config.yaml
d_model: 768
activation: "gelu"
norm: "layernorm"
rope_fraction: 0.25
bias: "all"
init_std_down: 0.0
beta1: 0.9
lr_head: 0.00484
grad_clip: 1.0
decay_fraction: 0.636
MLP neurons of a small language model. Each row is named by its layer, matrix (up: input weights) and neuron, and shows model dimensions 304-431. Each number is 128 + 24 x the weight over its row's rms, rounded and kept within 0 to 255. Numbers have three digits each.
A block is one neuron, or neurons of one layer that tend to fire together. Before each block is what it responds to, as a language model described it from the Wikipedia text at the highest values.

Mid-clause connectives and hedges
L6.up302:110106087124120137172139078109105131121149126132137162130144142171108079127083137089138132083145121183104174064150119098162078106126113158151124084141108142163160149118110108114163146122134091113136112151123145126160115126137102154137101125164186169099102113156073100105150126121129115085131124112136117156077133127116101117140127134173124129160109111151151119094146160099150144121158
L6.up572:148119149174152112108097152104120109121188134149124128151147166124149118097142109118123106091105155087128147136112148106140127138113093092136120123179142143101098167147136127130105121147170099119139153159126140156103082080105177155135127117144124155116133151142135133121153116124110094123143116109106064154064142135095130173158133119145135151171115084131152123072118063116128131131147
L6.up730:128181096143168172109141140124119156139135139153147178135134127173124126135115122131109095123104190152134154159158157165155129157104132134148151142121163156152107177107137108129140195082137106124136108104153161152096157126164056138078111145113151115146079116136164172123131081108158133126148110120134127151088132156147104096105120146124119103116087100144120154158153131167144124139147
L6.up732:167091161151147154124123132163143121123115115117129090148128160101107129044107148114173134171102175132080116124104113106121115137133114166135140137104102137110146125139097100110175099118128139157167149146144154163142134135105104118162129136101100163127147159108117122114094142125140112163153137134131139083129164111132185135144100126151116161105132097116080134078114103143123130111120
L6.up926:104135132176119116130118150139134182121177164141113118147126101106129137127115146097140148141127159126083157112151153109135139165139114127116114108091152171124170146117040125154143114105087137098144111111179132131159112165136153117168130161120103133127149148167150130081150167124167110139128087128140165088091132111110110099138148091129091141123098123148134111143132064135131114105087
L6.up1518:132113132138126136089111123138136126139111143125095129106094139129143142125139158142121136079100139138109151161134145126117142181172108097096124129138112093137150119086146177148141191126121113115140136185160129119148140212141132122164166088110135124120103145125128104105126130131141111160120117182073132123136136102116118100131105170142132154163119141150140114145147057081096129118127
L6.up2732:099125129116122177113106121144169040146123102111109126132117137125165113098130124133125141134133109130152144103148131101083158092157132143135133119078122131140142144101124101157122103129135110159111120108118133175135196161108093131119126149127127144144133122116141143120155121148141113146136133100135139087106177141100118163138089126189139087148088140126135150141107176125151121109112
L6.up2855:123130104194155107122122117130164094129140110122095127152130104183123139100141137097133129187165146185141128096128099096115126115136093155078108139139135126093124109135123126107145134144122084107110101119079124144180135133164132143060118145098144100130146139084137134116129105104097137168087098130142114132145110118097073167138152124129115113192134109148123123112127161152171171183132

Alternatives and hedging words
L2.up68:117125132145127127123157124138101079143179127127107107126129115148122147154097162158153169160178148120114147112120136093090100112118128107125147153113129135149132116082158156110157133138110134100159132097111117115119141127115147170116136108141119162116108134137116101099087110099108132116149151121152142122124111117106091146149121088139142128121165119153099125144123127144094174101146

Person first-name endings
L5.up293:158155131150196128139167133142133116088127137119112086108117158099140114131144098159130089095113123122117105138141113106103160117141102139119134153115118093116117151117123152104143094117166129147085122104100167098130135136143114103114111158077128077115117097144142078120108107169120118127151093144139092104140113114106141117106094160132125112142159139164165088130120151107136123153135
L5.up705:153126125108162068125175083135139128133122116108157121118127080091137143081147099128127124133131149121126094183131138127164094123112167138144122137124104123127141113106134143106152147159112117139100122137091147085109163152155090159102111149089117116102152097132121114112067140102151152158159127137120144092179152131072124151157109167124148134134174137158128140084108083147146137115159
L5.up843:116131141158153101107153112124100112114119114067123151139140162108133114136167101144123160118129142129127159135172098139120163140122132112140118143119100127098137148098132136082125075123162139128125144116125145121113082144179144134166127158136122117133085083131099161113114125129086080148125135127196117063165138149125080159139125155155149111102130120149148095126154129106136119134113
L5.up975:170119111142145143129125133095126105135152091123156144129163120134158124138146157100101120142199123149144096124115125125139145110129138129156131137156130127120122145121156139113124092134163107131116131082120129091144096147174114098127170120117145150088123099132151152129124091141098134132152128100136114124173123129127150184130116091087114093093167093137084140095105115099137119147145
L5.up1103:126132156131161136139149163120138120168120092108119080125143118112165124136137113152113162130144141156149147131107181132102119132136167187156138150151131061105085152143110128128138085081140094132119155127131158141120173100137139137153118071126172098147158127140158093132122108111152125121123112171131149114131128139130133149121141138132162131167149083085145123133106145128092134108125
L5.up1147:097169130156127080141079138121134075139141125126130125107136096088132123096120123104122123108148145133127121154104154126144152137109122124117116123113094114141113119082161137102136099107148149129160118183160135088164078117110135097144129129101121100073168113106123140123145118110144139100123095120122087163171110131115106136101122108184152119123109120119142123158165147098142111139141
L5.up2332:112134124169157142104175107102107110115130176124089115152137139151136153110173127155160148103128108119104119151131161141135127079146132146159123152135134125072121124104138133136127110122151146144112128153118169187150118104142118103127153103103195104105115145141126095136080129120128098096156109131131089073130133136138119117150095162135150093117160132120142111087140085169140108152147
L5.up2937:093120162155103112120163096121134111114126119093157113150084150122085131106133099122093126143134098109089079141135150131135135126126145133150163162090154104098113121141153111121120146157126121142126132111103153141111085152169111100125151101062141170145137169152137126133119130159084136142142125074131127093085110142086139118131091146115147118080109097134140165126162130103155154141158

Units after numbers
L6.up1062:106121152155141096136068215101129107113142108140135113084115129157141153135112105126159107149092143118097146107153114108099150103112132155138115105129113133126109132167115108144127122121131167075144115124111125118170115127197121092120151100161120129147102125110108100164147141154154118121107178167165143110119132166119131141124118124151114102082089112189158134118132070170119077150124
L6.up2182:145114129110131135153080145139118102116140100132125098132135112152128171123149127155137075136092149101112102097114136099102146113154154155119144123116115139140163117106132125121137153136104091151125139152161123168114128143138144117117149131133161193114099138143178127107190142107130072161112134158104154153101167138148144114064114121146143107138130153130121102137147126113125151147148
L6.up2466:118139110125144156149141110092119127111106127117105159161111127129115109116120146085135155083189087102141095115112105099126129076122087116100136153153123143172098114134127143121105144119111128122103156144139102164145123132149144105139128172102118150076126139148121108113210126106146132157092116168107171085162122128122081114113126133163136171147154105152123125116106167138107106099123
L6.up2474:137114100168124127127112131102115131108141108101117154118120093116103116138118102161117157142135056092144145126142109136088104079125149152089113119141137091111126124127132099143119149136120100069114115123115105094119147132174073096109123153095126099142071139161115096108121107136119137154144147092143148135110126129141110118132133133121153126137092140125142130150095115131096154099134
L6.up2553:113123158095105138128135105137139116147119113120101131138145141118132139110108114111167113098105088141151129159131118122142119118151203140131114196091154141091156091133129144130129145112143155100083168133084092114093090134143176153110114114172148086089095102131103077132189117100125135107148138124095170087090118146113123120128102136100084130138135139135178181129152121131111148130115
L6.up2561:129128109093100140115101122143127115128149168117106097132108134088147108062117109159127109135152139169143177146078114148132148137128149152099097121076128115123156134175114099122147157173116104126093104143132135135081115123156110084123126103133130164111107113110121130108167139116125145127155135126127097158145114116086123141155124146167125103159160112104129146180132152111102184123124
L6.up2846:153072145127139145095122140077101123101144142152132100139129141163105133145145132144155124141126098119154093126140146133126145150136115160118079100149076124128126135129103115082133132122129135081123112160097120134132160158167131149132128137116120148180089103148135144096100120137142134100102117126103121132133090183092105126104111141111128125129103124150142115133110100155145156151113
L6.up2901:106135135102118124117131158136122106104124119141127161140156134121132134116152135103134138131080100115114127144163139106086148101129107147136125129127114125141107088113091135115142084112090137109122129105128085127125163118160126130137129136144133150175167120170109141162141084084121162120115147093150105104135122126137112150159125136118159111148114155115151146145128106139153159136111

Mid-name continuation pieces
L2.up1146:116093102177126133121150135136148124108125138119148123126104167139114151075132114123094151128086111069136150121147151151134119139119107124156135119133107138098124148111120156051143109096092131147106104118137133155085142152148135130093071104139158130095105165127082168138151088098114132086115116134147124127101120147141137113126137196131095115085124114100085128139090123163137117121117

Verb-introducing to and modals
L5.up177:136124176141136097145125072160192130132136120169118110150149135127155138117123160119186119145125123125136152153128131179158142146131137137130143144137149149091136164107154104135159145093146093112117120150118093173116068131117104154138161135144121096146081084133123126129127137153143150118107113164143128143113116094150157082149143131117182127111134083129121139144127110141096069094188
L5.up581:138095123089149145090141159129112109120107160115180120165139126098163139123164147140066106113122170137147083129194139110164158149095125179078125159098120110115097154104094099109139152108093108117128157104142117134118085174152099099158152149129107145115109125124153132152092127112056113115105133132120130133157119144136168135097142128096130099120156099051157099177142095149131101136129
L5.up708:172126108126079151103158111098111125088109138105147140147093095110095094189105118130158162090145150127117142152151138121124145147160154131117089105192120127136096105132175104149116190094125117202103145149098133120106168177127110143132145129122119109172119142158104120120125117136085136165155124110159123084093097182102153122156144150155092070115154121144103081115116152160147153121123
L5.up1079:101128113157161120158126099143130141133149144105121125142170124111168119105113117152105145135104135153158084129132136139105155121099104180131129128132131124121105145096126157174135132099153141123108122155130103128116112131114054163139168084139109127120134117186106125143109074137109133096129149089169127122110103162107109110097122099137179105172132135126129113138132140169133133125119
L5.up1371:150120111138170179173122136119100203125149105162136166148109170134130133089147108107106110132168152135079131112180108070146095149069113131135105140109124122141149147131126108080161127090186069060114115142113138124109146173135132138120123156091143113150117124131114152111122111129142149184096100133131111168149101159162141116139098118167135124137136106160151131121134169141099132114142
L5.up1981:131142116119158126120165147143132170101133085114164124157147100108131162109149137138096118137122148162146151171170080121128133141134091093119124133132148138096125158157154124112177161106111124095119093127097114148082115143142128178136119132108103125119157120131146140103087098122116096137140106156107093110154126117134126136126109139101120116091153133142126128154127126142101089154122
L5.up2213:120111131119086138132166141138137153137108118160165164141127144138087142139127144126136104163124099115137140121097108105123145136109132111114100139113103145133102176163114095102130121139126125110165113176111127140151154142164148133151126128126120132093118081126124127104138131138110129090101128099131153116156121132142097112121100140161080155129101132102128146137100087125123128151104
L5.up2909:119148149118140140137106118108135161143118113116125167136096093124167142141133105090133124116154137139045111116126136136118109117138112166131170131165136112133133081130117128143141116112106121138103143155139120137110150105122097114093090167155158113142111092142097129139138109133127146107104117168109134129107097093103131081107136159105151127123144132146151085141127142093160145128133

Units and noun-phrase heads
L2.up894:141130133104150102125170105134067121140089124168151128170148146173166139123098138138116138096193117095148167125089102156094174145147108168192104181165157088132152119129122109158159142145140131129123104115105166169121147125112131119111126098132146131134106097124084140134147141161147140113132127135099122112142112162143160120109128106165158095125144108119162142124114133091095153124106

Biography kinship and titles
L6.up226:129119142110112140077108149109127143156115163150120115139113162167127166089105133109129085115160132099153133133127145075110134135130094141135153152111091128128093147118145124127105118121098139126143168110117157124123106169134126138126127125156131112111133097113134144122143119094134117113116136128151122123156179129169148117136112158126124090096060136149115106076127143133129145136144
L6.up403:117123161118153095139132101139139105130112133099116126116129171150160147119183146112143113133147151135116194160134117114129120120123096125122115138084127165119133150100122114111095119125134181143150129114162110107122106164172110114161130133152134103144120154085209127129100109097089134134083167139126155088125134111098161112136119180164137095124129099145100084101143089138145129137127
L6.up424:133141091162128141152147121124148154176136158134146129082140138132124174117124157112128098110154136115132123100164065112162137103144143121134111137146139160094109179155100150117122114101078138132111102081145123129131137179145109149116111163157197108159128145151124149150106141135148135128143118106128121115152114168143085067106112186108163126135095121171137126123140140117143077105086
L6.up936:123102111146130144109125128141190132091146102145134126137116114123122135102133136135160101108108185143139130143137078106142128171163131108111158160139097132093123156159123094125100126098125126109117092116202108122121100132141148149156138102156139141127111119146120153117118169170162085094146122094168105165115112090111136170156132149116108173135109122191104117122097130139127119129095
L6.up1366:139120151110136142065072096104134161112113118155106113084140146146079137135089103106163073147124149127128108126139150126149115136125145109108133108140100154088137103117098103061106084130119117177126123134107171094125148152105108100137116140173143094124119127138123112135112150104128104131125125146147150147114125136139146146095112149102155123106134134062109135140121144130136136149136
L6.up1777:118089133143131109071124172143112133108130109161150118135139134106111150144137149150145135089150083099096165112111092123123115103129145109131074117140118157099102152150137114127150129119124154130123167120095127112119139138164126142170101141174131131123090130143120132107145129149145145124156108078158142076148150130129104131091146145162125148093127146162144110148169110108073131075093
L6.up2276:126133125135123127096130114121123110155160135141129092149148147139125127103117132093131108114144123166093115138126111163144087160144119051173125161121055116106119119095157121160096125145132119149117100119130134093118130150156129107099137151096103125088193174148103123137149148070138146137095140149128099110134140137118149118134144141102156101153135138162134114111115128153118104152125
L6.up2861:123122102114159140094177137153140128142129121154126118140108124151129133100144153112131124129148153130141111114108077106136144121140141115127132149125077140098144092100115170152100095128063139137117103135092162152112115140162113100083127129163140120111125087142114092114082108098152148120076112107151154139123164136134115164117104172129130122139095127142092085156122144085143152107099

Given names before surnames
L6.up289:169152103132124112116132121105117093105153133104118120104106096103108117105111123106126140077148124130136120104109133150114169108131149111113126114111119147153097145146088157102142078125117144113127131076136114072101109070123169126120124112136155111104114118151139114186114131147144131115171073132116148150185136128093088117150137167126112112147140166141123137113149120148163128134114
L6.up1144:118123128133129129104084157130173142138118116102165165086101121167112117092138166128142169123123142137124147152183146159102116131132128137109122140132108108135170113157096152141122150121108173159146132142134094154152130121120113127121131150117132122085154128153141154107147110135185128119134135106127146149145090142106097093092132176088121149102155137178105130094144092130166160125137
L6.up1397:082106158145129111138116117115203109088141139122144168090094133115135110124141150144112115149108099146165131137092137128182145125187140159178114157087101078101153148100145125123118140124131115126097130188100131130088104146121158089115074073121135127117174091139121136167098132138113100133110100131180104146110136143133129083118156133075161103119144119130160129120158118126079119150202
L6.up1563:103120185136122113127163113114095113095086122097126130137121123146095128088160104150122103173119097153113137143131165160167126109137137130167154129082138106084138124103111154099113125134155146165133139131095123134156160120123094101117140111086144112125112140118127102114078092138102147177169137107136126102116108127125135100127103149149131125145145134124158149085116116147151145136142
L6.up1822:153106159140154080140131131116129074118143172135132121107107144117119110105139141117102138121132128059107107108148148121161111104169103128107140154106136117124107117135105147177135106153145116150085104126139139123109136120095140116119104086110132135107076098102103085145091150149080132113145127095154090153159071122102120132123143133162151115111146168137142078161178151129139121131111
L6.up1842:094125136127115099122139148153142135134137133124162084084115123104147126120152139139139138134118111128124071132139158084167119112116120124120184142149120164141123125121097126142126157152114155153127148166130146112133105128138162113165160117158092067147136168147120153110123114145114106168138130162084170123159080100146167096127126110132136108121095131146141130086167173175119134168170
L6.up2172:133126139099176087129124189105132110117134122107093094106140133166154132099117122160099095144109130117159152152097164151117189074155132155074131169113123093153155124120153128151129108105122109164143115115179100081144131173114144072156119139147082113126112145149085097136142117118110098144074099131142086134138126147088150102154115106140142129175185190117116129148147168184091144168181
L6.up2811:133147150161146123130100093131109123084127087126142085156178136102132118102130177131095067142121111123111112118117110124152130122101127138135152148104140131118111095097122136137138105129134103190097141112160130115131142144155141080101166073107101097111137114099149189153108072127122124127119104120115116103130105120124180088139141193128129144157117131149156130146108124151141122150115

Opening parenthesis after clauses
L6.up19:147184124093120101135127146121116132169159131120129095117134186114131105143129105134133102090107137119146143120111125118146106120138118120158185123132157101113141093152117119129106073127131133129139140104116134138172132148153138150119147124116113140110110087120147074121125070134146126068166112120134117114112047144138146117158104151103124132123127144137113134113137125035117114181125
L6.up443:105097153107102090133134135111114128123117077142126103163158106163175114152103143131111178156123140113132136095141097109133097114139052129090124136080134155118142142135112101121118155146122135126137128161124138122109104200128110138129081095128163098123135112156148150105095118128156148144141141102121111145091173097153091110142110151127113153140121122119139149094095131143133108197145
L6.up785:111067109107146111132096154091142107086125144121117134144137146107157127107098135141075110115137151141145096101131161152148121132109118153151106133125132138108117118113144132137101131103136128093091092154184123139109138112145113158140115152134129117129133117135115141115138111103167106176118118123140113139120133148136138133097148131183130119151126104179128135130106159011186094124149
L6.up1410:157133142140148127119139178096158092121135118122092091148135112139125107137141153141110138137126122157152146136135132115145102146114129097149098148143137111105137109108123135094123141149122126127114096092117122129116178108098133119140155121163109122168096126152118172142137132126119158142136168114097128105125139160112136105131106162088128109125125131159100133140143146142142145103147
L6.up1930:090157127136123191168134154134109123129162097130126121168131102116129142116087094142144107135111085122107141143124109120088111137123110120111130151085100117151099114142088096129112124137114132155158167152130164082115124120105164128127155095118078129136130147129161084095159106136125085165158120126156144145121115145119126174124136132129120117168082126122124126120124125090125171156129
L6.up2076:119110085148125148117114119107133158113133124144112090138159119135121141123096125099134133129142126110145101077085111107100121129163137132154140112158097158109129139107166116157128105161122152169092151160148119135144160132099140124119111158102178108125134118153154160085098114154164098098158099141134162198116131127091169126125168154106125104142126115112104092125140158152155107117092
L6.up2665:112125144117158107115079114156117117162118093100137096154096118085126116131118131110125170068100140136120088126157127139163120073110133141117176138172139166165147162194134139153103093159126141118113144080101140126129123106108083132150102139134136139106127085119103166107106116161116165153087108092138101129137132165113130124103150111134100110114077157131124129156137129090147124126125
L6.up2834:093130080151146149099146133101113112178151105159153094091184143107132140101118149144120158103139100122096146130121138147167128155132127150136103120154141112116116110144135125105142142171120143137110167065106127127118097123117119119114125148150108101130119124146111133094140119165108135140109093141123115150106147123152116098141066135102155145131102170105136141160136148159103104159090

Opening parenthesis after names
L5.up679:158118090129133118175114110111133127157146146125105145160127103147126135088096145106145128106135127148098081091158126159133095092124114132127128088140154145102130114085143132175094099076112158154099183147129134173169167161138123128158116139146136140116109121148144127138135112137124149118139122108115149158145114126113113116148131148115129127154124140127121116117151102093118127169118
L5.up945:090133102118151122111128158094140156140153123139122107142117107161178123130120151130140102170148159144145125085091149085096118106105095113150146173152130137079104121084120155128076137152126127100113107122135147087112106135117121132118145111175122109123173145126124108112140140154125074165097120096154149123127087158116151151130165105098112125104165136156127136124136150138120078130106
L5.up1008:140075176111121092124108119111101103112097115164125126116151109135134079093115126093127119129110070149123096156121115121126154157144128103137135144111126141159073118092112123134113135081129125131069126161103164130097171123179159143137167108117119119126143114124108135137140135102140123077123126162121149163086117133130085137149085144083148110164115138120074125137144111101137119097124
L5.up1278:113098138130131146148098164096132114153100124123110140095093091129159123124140109073148139133114114128148086160113123147106144148133138153135157086141131105087111115128125109150114121120126085143118121170103129135127132166147122147137161126123119108162151126100119082145101115160147142134092133144145124134107133145098116157130133098147087148131082174140084099101150128081139148115123
L5.up1489:117096124127142136108138100139122147143141102134104159098151101118187067135139116117122085101163148137121098152157167145137149109153142165110122064116157116173135103122148085100110121168082141151118116147149137122133095094127146164131146129163160119136154122128137103121119102185147145159107149133161147122143110113133100126101132165116127096106161147122116143098151149142107136148124
L5.up1668:156087103089163115120126121111153096153128069134133162099127100112139139132137125145107136113168158135110150108116143125125110112139106138120125133128129121122147097125073150142119131128136094118147116104112106114146101136173162113122103082160170128132110163115150122089122101141150095126158122092148123173156084129162152171075117097121126106128147158129106126149128133071097154138103
L5.up1921:133158096101146074190189100072152173118181149126137163117115101171126081145110157101124097137140204117139140136124114083155165158106136090099119109111183107131127119127119108156160161159159130100126130156167115141108112146141127089155128125133080092106104134165119081174114147116109148128149168132146128124144131154145094152110136147097151131150157147109138136134139139101087133100102
L5.up2009:126146121140108105140115094128132136150149122140119129161114079142204145137112118128126171094123132116151122096111125105127136113128123141177117115137145130098123164121084101180148160138134121133119130118128098153096138154094161156152113133134115117102175100140133115117101101128119110154110081106105173128078117177143090104109130126119146151124105155110095147163175141104142101178137

Kinship, titles and office
L2.up2847:135106118107137134122177130163132108145167166167139105147133111089120174104160112099145127110088191082149153143130096109173125117133122103103158110159152133104120151136147146121153116092137094127118117166114151107157138126127125140127137103118112107111111166136146109145114100090115116137104128138127137158098160128130134131101101145134080121130092143135127137073119125081140106116108

Opening parentheses and slashes
L2.up412:127150145117125125128172130100098149131111112136169166112146095122099101108104147141135119141086140068151108126112119114125119123169101140125141109165162113125095083120158153097142131136097097139140100161128129140089115113166076086087171102158115146160159098151131157107158117138120109085105086096098116127121100123116116124139128106134118143119148156146103143147116141137119150125108